config.yaml
num_attention_heads: 4
attn_scale: 0.0884
bias: "all"
schedule: "wsd"
max_seq_len: 512
doc_mask: true
MLP neurons of a small language model. Each row is named by its layer, matrix (down: output weights) and neuron, and shows model dimensions 373-468. Each number is 128 + 32 x the weight over its row's rms, rounded and kept within 0 to 255.
A block is one neuron, or neurons of one layer that tend to fire together. Before each block is what it responds to, as a language model described it from the Wikipedia text at the highest values.

Post-first-name token
L11.down402 [167 124 119 117 111 136 129 159 163 239 100 143 183 147 134 111 140 108 120 158  77 128 195 113 172 145 131 115 153 137  85 118 135 133 106  80  75 139 125 122  88 114 134  64  99 153  70 143 146 161 147 184 109  57 104 139 147  86 142 107 170 144 193 155 131 152 141 122 121 120 104 158  90 186 139 144 103 165 134 144 157  92 169 125 147 114 176 153 110  81 142 142 111 163 175 153]
L11.down417 [118 131  91 101  99 127 163 116 120 136 155 145  59 119 114 108 140 176  93 143  29 122 161  91 128 148 185 126 141  99 161 168 134 147 102 138  99 101 186 103 153 152 186 133  49 114 177 106 137 100  92 165  81 120 196 115 113 130 120 160 169 123 120 131 122  88 127 181 128 142 133 144 174 163 141  92  90  95 123 118 164 126 140 107 139 157 164 146 101 188 160 121  78 154 169  86]
L11.down433 [ 80 122 118 127 192 196  87  90 164 143 158  96 147 132 113 149  98 150 120 105  93 153 151 104 143 115  48 135 154 100 127 155 118 132 104 173 191 163 187 137  62 112  70 126 123 128  81 203 132 131  83 112 156  98 149  82 125 123 121 169 122 116 140 162 128 163 119  79 153 143 154 104  94 136 118 113 147  93 158  86 106 148 176 100 126 112 120 107 124  69  81  60  70 149 158 105]
L11.down488 [130 111 170 141 163 140 128  98 157 108  94  96 102  88 141 146  66 121  92 154 151 158 107 192 138 155 141 120 133  63 107 138 144 162 111 104 147 179 157 141 107 153 135 123 130 152  66  99 158 137 119 124 173 126 111 164 144 127 133 106  72 183  80 121  74 160  86 144 142 145 188  79 154 127 138 119 156 159 101 103 107 138  85 153 168 131 103  89 136  87  64 150 110 103 156 167]
L11.down598 [123 116 198  63 122  96 151 133 141 131  97  86 125 164  97 124 205 156 154 178 129 117  71 146 110  88 161 146 173 132  62  77 153 140 156 114 134 157 116  89 153 106 153 155  73 190  77 117 131 114 142 105 110 160 125 115 136 126 143 126 159 156 163 153 132 135 124 112 107 127 150 167 150 132 159 105 113 135 120 104 178 206 145  97 126 120 128 104 104 175 125 118 143 163 141 119]
L11.down712 [143 107 150 156 141 105  91 154 129 137 140 117 171 141 160 179 162 163 148 131  84 193  54 137 111 169 111 107  94 198 100  67 111 216 124 153 136  93 118 128  78 166 159  52 167 183 137  79  98 190 178 128 115 110 125 107 177  82 120 143 137 114 109 146 154 114 131 121 124 131 172 119  78  82 124 125  96 173 106 187 124 137 159 116 125 143 190 134 194 119 131 149 138 123 178  83]
L11.down746 [166 110 147 184 148 101 153 147 215 175 192 144 126 110 148 125  47  61 105 145  74 113 139 142 177 145 137  81 199 125  99 138 114 126 174 161 135  95 182 102  57 123 189 134 150  89 129 134 131 164 164 144 137 124 165 134 139 113 101 162  97 114 159 112  79 121 153 109 125 116 162 102 105  87  98 113  94 176  83 133 129 158 141 157 117  89 119 119  77 124 160 171 120 127 149 142]
L11.down939 [183 162 121 147 121  79 102  73 120 127 144  95  88 154 117 134 102 145 154  98 100 165 161 101 146 171 131 114 119 117 110 134 137 147 208 116 148  63 137 100 122 146 208 121 116 185 130 151 125 149 183 202 166 148  73 156 145 110 160 105 114 144 181 110 129 119 137 127  92 126  94 150 135 127 161 135 136 216  63 102 103  66 105 118  82 125 188 120  98 161 111 163 192 120  71 117]
L11.down944 [130 142 121 205 125 135  99 110 118 122 146 133 105 127  90 161 146 111 147 119 107 154 106  93 172 157 178 183 123 145 115 147 150 127 174 129 155 142 139 130 191 131 117 127 153 131  75 177 132  96 135 111 104 122 116  93 120 128 176 162 105 133 127  72 137 137 112 145  71 156 146 127 121 141 149  78 137 134 122  65  96 120 149  93 174 110  89 137 124 170 137 133 139  87  22 195]
L11.down971 [140 174 101 139 117  74 138 109 116 126 164 129 165 164 119 115 116 125 147  75 108 170  72 176 160 145 134 104  81  59 119 155 133 168 163 139 119 139 129 125 109 138 123 101 117 114 119 150 129 158 109 123  89 102 173  94  91 102 140 125 158 113 225  95 119 199 133 101 115 127 129 124 152  64 184  75 113 123  45 126 123 128 130 144  88 122 137  76 150 175  98 165 115 137 143  61]
L11.down1081 [158 156 102 111 136 133 117 127 162 116 129  71 123  94  96 115 118 140 111 168 129 146  60 199  97 122 183 121 150 118 161 128 144 185 141 164 117 114 164 150  76 121 128  87 110 140 151 142 147 181 156 176 145 135 110  96 131  94 125 119 155 146 167 143 127 133 144  96 109 118 112 114 108 140 196 147 172 190 112 120 115 193 160 132 136  94 113  62 122  31 110  58 114 120 152  73]
L11.down1130 [113  82 117 198 111 121  70 198  88 149 125  91 104  89 157  77 131 104 126 156 111 108  98 112 131 136 127  95 105 134  84 183 153 106 180 139  98 161 150 171  96 128 118 133 101 108  83 173 117 107 108  92  87 144 137 126 107  93  72 129 158  67 130 169 137 156 182  90  64 122 155  92 108  91 155 153 124 164 133 130  81 131 152 115 109 146  82 104 121 143 135 165 171  82 101 174]
L11.down1305 [216 132 108 146 144  76 106 110 118 147 122 124 146 187 164 100 142 126 161  91  97  98 144 124 138 208  91  70 123 161 170 133 150 105 136 133 114 139 158 118 103 109 166 100 149 124 151 138  91 160 107 186  98  98 125  76  91 138 140  64  96  55 125 124 153  77  73 216 114 163 140 175 146 107 216 120  61 166 116 189  64 185  90 109 169 129 154 139 120 162 114 154 133  88  56 116]
L11.down1326 [150 127 118 144 141 123 163 125  90 160 176 165  93 123 150  82 111  86 152 112  92 135 152 187 115 152 135 138 123 144 157 112 123 155 152  89 125 149 113 123 150 118  79 113 155 216  73 111 116 177 129 178 119 153 127 115  96  83 142 152 179 118 134 138 186 120 158 143 140 130 135 105 176 157  83 132 154 115  85 137 150 131 172 142 146  89 147 100  93 124 143 172 146 136 189 137]
L11.down1346 [ 83  27 126 144  67 148 153 119 195 131 114 135 149 157 139  97 118 155 138 144 113 123 105 112 147 172 121  95 129  94 117 141 131 185 157 165 170 134 193 114 129 101 105 113 128 156  79 126 135  90 122 144 116 204 114 156  69 115 119 124 119  63 150 134 132 172 177 111 153 106 135 102 116 135 127 167 113 144 129 107 133 170  57  90 150 105 156  81 111  89 135 208 123 201  23  91]
L11.down1724 [150 104 107  96 142  70 139 181 179 123 179 123 134 108 135 186 112  86  98 176 165 103  85 122 104 175 158 121 101 129  46  86 151 105 123 122  82 151 135 155 190 169 162 164 121 117 158  71 117  93 159  94 115  67 106 122 163 133 122 122 132 126 117 126 122 120 164 136 120 109 152 137 147  88 128 148 164 146  92 165  83  46 102 142  86 105  86 128 187  85 175 156 142 156 140 165]

Track listing row numbers
L7.down1951 [125 135 105 112 102 154 173 149  73 122 135  86 143 134  87 120 127 173  98  82  79 167  56 132 165 117 127 179 141 184 147 135 148  98 100 128 153 173 213 116 146 162 111 146 108 172 148  86  80 169 106 125 119 117 141 169 121 171 116  46 126 131  95 141 138 126 120 138 128 133  67  56  85  99 126  60 114 102 126  81 125 109 104 124 109 151 163 125  45 123  89 122 153 186 160 112]

Surname first pieces
L7.down371 [118 120  62 180 105 124 112 147 140  91  84  78 158 147 130 163  71  63 111 122  38 129 183 116 190 169 142 116 130 128 165 153 145 152 149 133 164 166 142 120 122 115 138  91 151 155 130 152 105 146 159 126 122 108 137 132 166  65  93 117  41 129 164 123 144  97 171 112 144 119 103 119 117  38  87  98 142 128 118 133 120 135  59 180 164 126 113  96 114  90 112 191 163 146 111 132]

Sentence and item boundaries
L11.down44 [ 96 132 177 112 162 134 121 137 176 150 105 130  70 115 116 132 148 102 177 149 127 156 114 170 100 140 101 126 135 111 129 120 148 118  85  95 169 158  83  97 120 136 148 136 114  99 126 134 119 117 130 144 110 164 112 151 134 110 153 133 203 105  95 111 147 125 111 139 106 169 117  76 173 162 120 142 142 121 125 100 137 160 108 137 105 121 109 134 154 135  96 129  91 155 128  89]
L11.down114 [126 143 147 111 147 129 127 103 165 106 135 138 123 163 150 168 143 133 124 155 110 147 155 135 158 122 129 137 103 120 109 114 176 165 111 131 107 128 153 137 112 138 123 123 101 104 149 129 113 136 130 132  94 103 161 109 154 178 228 137 170 107 156 103 122  91 126 146 181 119 129 132 130 126 109 131 168  76 164 124 136 150 118 116 127  88 116 140  46 197 105 143 158 160 129 130]
L11.down152 [109 131 121 132 121 130 135 115 104 132 147 115 127 125 138 131  88 114 128  99 147 136 121 138 106 108 109 130 159 132 163 142 146  98 127 137 120 112 116 109 154 134 115 150  85 117 130 123 127 119 131 125 102 125 116 108 122 110 115 131 167 132 140 113 138 121  93 143 127 132 124 119 124 120 153 134 161 142 113 137 113 140 139 138 134 163 141 122 113 103 127 130  97 121 130 110]
L11.down423 [114 118 102 139 135 103 164 120  99 140 127 124  80 152  99 111 126 126 126 132 138 111 120 105 140 144 131 113 107 121  89 134 151 122 145 125 138 183  85 113 150 156 157 140 111 139 148  82 148 126  85 181  62 145 119 125 127 125 148 118 194 116 150 117 135 109 104 143 103 131 115 107 127 131 168 157 161 134  91 188 151 157 112 119 135 168 146  95 105 128 174 195 172 146 125 128]
L11.down479 [ 92 129 118 111 125 149 125 134  92 108 138 100 141 138 122 143 105 127 135 104 140 121 114 129 124 124 132 120 143 112 129 135 150  83 102 109 150 161 126 103 129 133 126 143 101 121 129 115 159 117 116 144 128 124 126 133 120 141 144 115 153 138 142 125 146 125 105 132 141 124 112 101 128 126 143 125 140 133 115 130 113 121 119 130 126 130 117 125 108 143 104 141  49 108 143 123]
L11.down520 [111 134 117 109 109 130 157 100 118  74 145  68 116 133 142 151 120 131 120 147 133 123  95 105 140  85 120  93 120 114 118 141 150 120 136 115 118 137 125 124 152 110 106 132  93 125 128 147 213 134 151 125 113 137 127 120 124 159 157  84 157 101 153 108 165  94 107  96 117 135  96 118 115 124 141 129 155 115 165 144 134 115 109 137 140 100 140 138 124 184 156 130  77 124 153 126]
L11.down528 [ 97 130 115 100 153 129 126 121 113 126 164 102 111  95 106 141 111 131 135 116 162 169 133 144 127 117 123 129 126 115 133 120 154  68 101 114 148 153  96 103 160 137  99 160 103 105 163 132  98 113 149 130 100 128 117 111 129  93 134 145 196 141 137 120 152  96  91 160 124 114 113 105 130 124 162 122 178 124 109 132 101 158 149 141 130 169 140 122 106 120  88 138  96  98 132 118]
L11.down655 [115 125 134 134 101 107  96 129 137 107 133 130  92 146 125 104 121 132 111 101 106 123 136 145 175 116 108 161 131 120 140 113 154 122 120 122 137 152 122 105 130 148 131 152 136 132 114 115 140 110 127 110 124  99  88 116 123 141 140 134 118 134 121 122 139 140  80 137 105 134 122 116 121  89 130 133 124 157 134 117 153 157 129 112 111 138 122 137 117 160 143 105 135 152 124 151]
L11.down680 [132 163 114 140 136 150 109 161 126 127 131 145  97 121 144 130 112 142 128  80 110 110  87 115 141 126  83 136 132 144 122 120  86 139 128 124 114 167  94 131 153 116 106 134 118 144 153  95 191 142 132 104 145 150 125 135 116  97 140 144 145 147 111 109 140 121 119 146 123 128 144 133 121 119 122  98 147 162  82 138 154 142 155 128 105 116  91 109 138 127 152  90  78 105 136 137]
L11.down721 [ 97 114 114 117 130 158 105 107 153 113 100 164 129  92  85 137 142 113 132 126 139 148  96 147 145 142  96 121 160 112 146 118 105 144 121 102 141 158 119 111 155 111 114 140 145 133 136 154 153 152 136  96 137 163 104 145 130 146 126 157  55 141 128 114 158  90 104 108 119 100 115 136 140 137 123 141 190 105 121 127 134 142 136 132 126 111  91 139 111 127 155 117 105 161 109 134]
L11.down730 [100 129  90 145 101 146 172 136 125 142 127 121 130  88 170 136  89 110 182  80 127 128 113 103 101  96 115 131 122  90 108 126 124 115 100 163 149 185 116 127 102 145  96 159 128  91 114 138 108 145 130 117 142 111 107 124  75 126 135 130 161 100 146 102 145 158  97 156 150  92 115 129 129  88 137 128 172 168 128 118 125 157 134 112 139 145 177 126 147 112 122 133 114 183 116 135]
L11.down773 [125 140 126 116 130 115 128 105  97 133  92 115 132 120 144 123 140 108 139 116 137 122 101 129 116 125 138 120 157 118 133 156 115  84 112 148 151 136 135  84 157 126 139 110 140 104 163 125 163 137 144 100 129 156 132 108 130 125 146 107 160 130 132  88  98 103 122 128 167 123 122 116 147  97 149 123 155 142 117 111 126 129 118 117 136 129 148 135 138 150 102 130 104 107 116 130]
L11.down920 [ 75 127 110 114 130 146 137  73  83 117 137  95 119 111  97 136 112 108 111 120 141 133  80 117  94 131 132 108 129 110 142 145 157 113 136 112 148 175 101 128 179 141 124 160 142 119 130 119 193 134 148 124 141 128 111 100 130 119 147 123 110 135 139  91  90 129 124 146 126  88 117 127 140 122 145 120 198 120 125 128 117 113 126 110 151 139 160 117 117 144 128 121  68 125 128 145]
L11.down1293 [134 136 112 111 146 126 104 130 121 125 133 127 123 104 130 126 125 138 138 106 123 125 106 137 124 101 117 132 133 130 127 116 111 122 127 118 121 162 118 127 165 120 111 161 131 134 134 132 160 131 128 116 116 112 109 101 120 110 139 133 135 148 139 135 115 121 108 127 149 111 115 108 168 112 126 111 159 146 118 128 136 148 147 117 132 139 125  95 112 123 108 118 109 120 133 110]
L11.down1404 [137 138 115  92 127 149 145 122 133 109 136 100 125 120  94 132 130 105 146 122 130 100  98 138 123 144 129 127 113 107 131 142 160  86 125  89 151 160 130 121 106 166 122 142 101 146 141  96 166 111 135 144 145 139 120 131 101 145 149 149 132 159 121 107 108 119 117 140 139 114 102 113 143 110 125 114 127 127 165 138 116 141 122 132 165 126 151 132 123 135 146 114  34  62 127 155]
L11.down1462 [121 145 146 124 140 125 142 129 162 122 103 101 121 116 108 125 129 121 149 159 128 105 138 131 146 129 115 147 136 130 138 122 126 141 125 124 139 148 118 144 128 113 132 156 123 149 135 108 152 125 160 143 117 133 107 120 128 118 162 132 131 125 128 120 137 136 129 116 117 151 130 115 134 120 159 129 142 153 140 117 132 156 112 126 121 155 124 145  90 123 162 131  88 104 150 126]

Sentence-final punctuation
L7.down1180 [152 135  84 122 116 125 112 166 115  99 121  85 114  89 111 134  75  73 103 103 178 114 102 111 103 130 165 169 142 116 131 131 141 103  87 106 135 155  63 140 160 148 115 137 155 134 166 132 140 182 150 142 132 137 204 122 152 116 155 124 158 153 110  75 139  74 115 134 120 145 127 106 147 143 111 101 163 126 131 157  91 115 143 111 130 169 112 115  87 120 104 201  69  99 139 162]

Table and infobox headers
L14.down1521 [122 149 135 133 172 153 107 138 134 103 141 126  98 166 112  72 102 110 116 117  97  84 136 100  76 114 130 149 118 104 143 101 158  78 139 159  94  84  65  83 117 127  49 117 116 185  63  56 103  90  87 134  93 165  98 171 176 129 114 131  92 111 118 145 124 106 105  84 127 127  72  92 158 133 180 151 139  96 134 132  93 154 176 134 139  97 110 105 203 153  96 114  85 154  95 233]
L14.down1653 [114  99 174 116 130 128 148  86 125 176 131 152 124 131 116  95 145  87 164  77 138 143 132 105 125 187 154 136  58  72 159 104 119 127 188 144 205  89 113 168 133 155 120 105  86 149 100 137  75 117 160 154 175  99 179 113 166 172 113 125 136 117 157 149  55  94 144 122 176 103 132 143 176 129 156 145 145 148 133 129 150 106 135 104 128  81 192 175 171 160  77 156  87 103 120 146]
L14.down1957 [102 130 175 102  81 132 189 157  62  70 171 151 104 167 111 200 101 166  56  71  96 155 122  98 131  62 215 125 149  72 125 124 124 114 107 149 123 141  95 127 162 167  76 120  94 159  87 116 174 143 135 188 100 181 133  95 138 162 139 184 177 119 129 108 126  84 122  35 115 111 116 114 148 119 185 173 142 169 123 183 181 104 109 175 141 133 115 160 105 123 125 138 126 166 134 180]
L14.down2039 [112  84  97  83 125 156 161  65  92 163  99 127 109 173 134  99 127 110 102 122 107 136 161 124 114 150 192 147 122  82 179 121 132 143 183 162 106 150 126 163 128 177 124 151 105 134 119 115  62  69 121 168 118 143 182 182  98 209 142 104 141 198  84  69  86 167 120  72 206 145 154 153 113  49 173 147 162  97 133 168 137 146 162 110 134 117 165 137 216 146 122 111 138  82  90 141]

Surname start fragments
L14.down311 [193 129 157 102  70 157 142 114 162 116 196 144 134 133 150 119 126 107 144 180 129 101 178 124 153 128 121  62 118 150  88 211 120  92 140 114 174 155 130  94 100 140 150 171  62 194 105 123 168  94 120 213  51 102 184  99 129 144 164 162 135 100 148 164 138 116 151 155  89 101 145  73 106 174  77 142 175 116 113 134  82 101 147  89 155 124 120 120 124 158 112 141 119  78 110 105]
L14.down663 [ 86  14 144 197 158 145 175  88 157  82  85  93 121 123 109 143 122  84 166 108  97 151 128 139 129 157  99  95 136 134 111 181 109  57  69  97 147 157 143 107 128 162 125 169 104 106 149 165 161 119 135 121 117 132 124  98 157 120 146 180 111 106 208 116 106  53 128 133  71 162 192 126 100 135  53  98 177 115 119  79  77 176 151 108 127 155  80 160 186  98 177 145  85 157 168 179]
L14.down1162 [ 95 117 117 162  92  76 127 122 119 129 153 159 141 137 131 116 105 144 114 107 152 110 105 164 142 124 133  93 101 138 125 120 113 146 156 132 106 127  86 152 150 113 103 110 143 152  58 119 203 116  92  98 127  96 129 144 141 128  94  74 105 127 127 128  59 175 111 115  75 123 172 133 102 136  89 145 185 100 125 124 116 124 116 146 156 132 205 135 140  81 137 164 147 158 139 169]
L14.down1906 [155  80 120 203 109 163 104 134  86 100 148 146  99 121  95 154 107 106 157 111 129 146 167 118 140 143 140 111  83 120 135 114 122 120 159 191  93 147 145  99 139 114 128 140 129 117 119 121 101 164 233 102 178  59 149 123 116 207 117 189 150  84 138 186  75 153 190 149 166 111  94 141 172 162 144  86 123 100  80 142  58 130 134 118  65  96 127 138 112 121 105 152 178 148 146 149]

Table first-cell tokens
L11.down144 [ 88  57 169 144  98  54 172 149 109 146 135 131 104 116 122  98  85 116 102 163 109 117 153  89 134  91 133  86 146 162 146  78 134 127 120  87 189  98 138 133 113 197 195 169 103  92 119 170 183  93 146 194 158 182 151 126 123 131 175 134 177 187 136 103 142 126 147  81 139 129 130 135 104  49 159 134  79 172 167 135 145 122 133 167 129 161 125 139 149  89  82  87 148 139 124 162]
L11.down454 [154  73  95 161 169 167 196 135 145 139 142 191 128 152 152 105 155 136 151 111  62  88 144 121 157  72 122 143 116 142  94 171 182 174  99 136 101 125 109 164 135 131 172  85 124 148 152 109  93 129 110 151 154 101 126 101  95  87 166  80 152  80 154 174 154 103 145  73 117 205 173 103 150 144  92 131  91 146 163 145 156  96 100  88 112 144 150 163  99 131  79 139 139  94 137 137]
L11.down575 [117 130 167 142 188 108 109 149 155  79 149 143 129 194 120 120 129 108 146 107 149  80  76 128  92 124  73 194 109 137 177 190  81 144 162 146 143  79 145 113 144 173  99  98 153 101 110 150 171 189 124 123 107 150 101 160 136 147 138 150  84  98 140  40 148  84 133 166 155  75 102 175 116  95 129 122 137 167 113 116 150 204 130 165 162 126 132  78  99 109 167 132 104 115 149 117]
L11.down587 [135 154  84 110 138 136 101 166 168 183  64 149  92 152  77 175 169 137 113 127 111 124 135 108  84 104 126 124 139 136  90 110 121 126  86  97 153 137 116 122 153 112 145 125 178 113 183 131 103 191 136 135 110 132 173 128 126  99 114 151 136  93 107 138 160 148 132 185 137  94  80  77 146 159 140 181 138 167 150  47 117  86 112 179 124 104 120 167  89 141 122 153 145 114 187 104]
L11.down775 [142 136 174  80 106 170 190 156  80 136  88 176  75 135 163  82 125 129 113  81 125  99 146  73 152 120 108 124 148 153 138 134  98 148 107 137 162 164 127  95 199 137 108 138 160 107 176 157 160 136 135 168 107  83 176  96 151 167 164 114 148 150 204  91 112 205 153 127 133 134 127 123 134  85 133  55 162 108 117 124  92 136 132 101 105 107  79 142 162 110 120 149  97  99 118 108]
L11.down919 [175  56 184 118 162 171  76 115 133  59 130 146 107 146 153 166 153 114 137 163 158 168 129  96 121  99 154  97 129 120 122  83 119  78 151 196 128 128 128 152  72 119 100 106 149 132 129 133 134 162 189 138 153 127 119 104 107  78  60 135  90 114 142  75  97  73 148  91  95 125 130 153 150 121  51 127 143 111 143 152 152 148 131  95 121 132 117 139  96 126 202  89 123 119 108  92]
L11.down1161 [150 174 117  96 147 107 142 146 113 103  70 130  87 116 106  72 124 122  89 128 113 171  89 133 121 102 122 143 168 102  77 106 104 137 137 160 144  35 142 131  92 124 113 155 142 131 180  98 123 159 109 151 137  95  90 177  92 146  83 187 139 126 125 152 125 125  69 134 155 129 123 155 131 148 141 157  84 115 127 144 117 128 165 156 132 123 108 149 129 126 153 117 155 109  92 105]
L11.down1256 [167 155 118 137 109 105 143 132 155 153 118 150  61 107 142  79 114 119 122 194 167 135 109  97 109 123  74 109 127 156  99 122  88 128  92 120 183 104 112 147 147 128 155 122  89 155 114 128 129 165 204 164 132 164 148 101  96 180 140 135  90 139 136  75 132 133  83 146 148 101 204 113  97  70 131 158  78 135 143 102 146 148 143 131 143 108 128 131 181 137 125 118 150 115 103 123]
L11.down1475 [111  98  99 134 157 150 125  89 136 134 134 180 176 129 158 143 133 112 112 177  69  96 144  91 134 128 115  82 118 172 140 118  78 189  93 101 129 154 193  78  96 162 100 116  97 182 130 102 120 216 177 169 119  90 135 181 111 127 215 138 149  80 101  96 121 136 205  96  98 101 137 121 122  50 125 127 173 163 184 123 113  90 136  82 112 139 113  80 102 123 153 166 117 132  77 139]
L11.down1478 [161 117  98 145 132 155  51 119  85 105 105 107 121 161 126 190 138 143 107 116 121 129 170 150  94 212 159 141 129 144 143 139  87 154 132 146 123 158  89 209 124 155 102  70 146 137 111  91 118 152 159 108 187  57 115 155 126 117 105 136  75 188 147 147  72 144 151 120 135 170 215 166 181 129 109 126 117 124  78  71 125 107 106 175  75 143 131 133 159 113 125 163  96 127  79 156]
L11.down1524 [138 148  89 140 154  98  96 192  86 138 106  97 125  95 158  93 134 168 131 126 155 124  72 154  96 155 122 165 146 216 146  95 120 119 188 107 151 117 160 116  74 180 120 208 168 161 151 136 137 165 161 126  98 103 124 111 143 186  73 150  89 142 143 148 184 132 142 166  89 124 129 153 124 136 148  73 114 147  99 147 157 140 174 142 116 114  93 127 148 141 169 146 154 147 143 166]
L11.down1558 [120 118 115  58  70 163 137 167  89 103 205 122 144 101 126 121  92 101 112  69  95  59 147 108 128 167 201 129 146 177 130 130 117 115 132  98 136 127 146 147 101 151  81 109 133  95 137  99 164 180 176 105 115 112 126 106 174 168 130  99  97 111 153 121 145 127 164 158 110 127 128 147 127 146 150  98 126  90 149 142 121  84 191 153  82  62  91 147 115 117  93 140 134 159 141  94]
L11.down1722 [140 138 118 131  84 136  84  91 170  90 171 100 122 117  87  92 133 145 125 118 107 126  97 140 113 123  58 171 160 158 130 115 134 102 134  55 114 105 123 136 114 114 133 127 132 166  77 162  93 119 130 105 130 197 146 117  81 103 107  99 145 131 138 127  88 121  98 132 152  70 127  99 127 116 166 146 175 149 176 180 155  68 111 104 122  81  96 108 104 160 125 136 140 105 137 118]
L11.down1783 [111 103 130 116  86 122 199 164 116 153  87 101 141 116 104 106 161 168 117   2 129 117 172  90  84 119 124 155 126 209 128 176 177 138 104 127 141 174 129  90 115 123 114 109 135 115 131 100 150 164 142 130 137 111 181 165 121 119  68 175 174 116 112 108 154 151 114 153 124 128 162 114 115 106 167 120  84  99 120 128 151 170 152 140 144 127 131 161 107 139 115  80 191 128 172 185]
L11.down1817 [122 101 115 112  91 170  98  99 122 158 114 129 147 133 132  78 120  93 152 113 112  72 173 103 141 138 172  66 148 167 115 129  89 135 115 193 158 136 174  90 121  90 155 108  95  75 122 108 134 148 140 111  36 169 133 231  92 119  77 137 167 120 189 138 124 154 169  80 130 133 137 107 141 138 120 143 159 126 163 173 150 134 140 120 103  67 105 109 120  82 143 142 128 112 102 114]
L11.down1929 [191 140 140 119 118 128 128 106 160 121  89 119 129  98  95 141 123 137 140 162 150 147 144 158 113 146 107 152 141 102 158 108  95 127  94 138 169 170 160 155  78 127 166 117 171 125  62 137 106 182 147 145 143  86 141 101  95 142 152 116 130 181 158  98 121 130 139 136 132 128 181  80 135  98 129  78 119 141 109 161  70 110 107 123 139  96 130  76 119  70 114  91 103 127  87 168]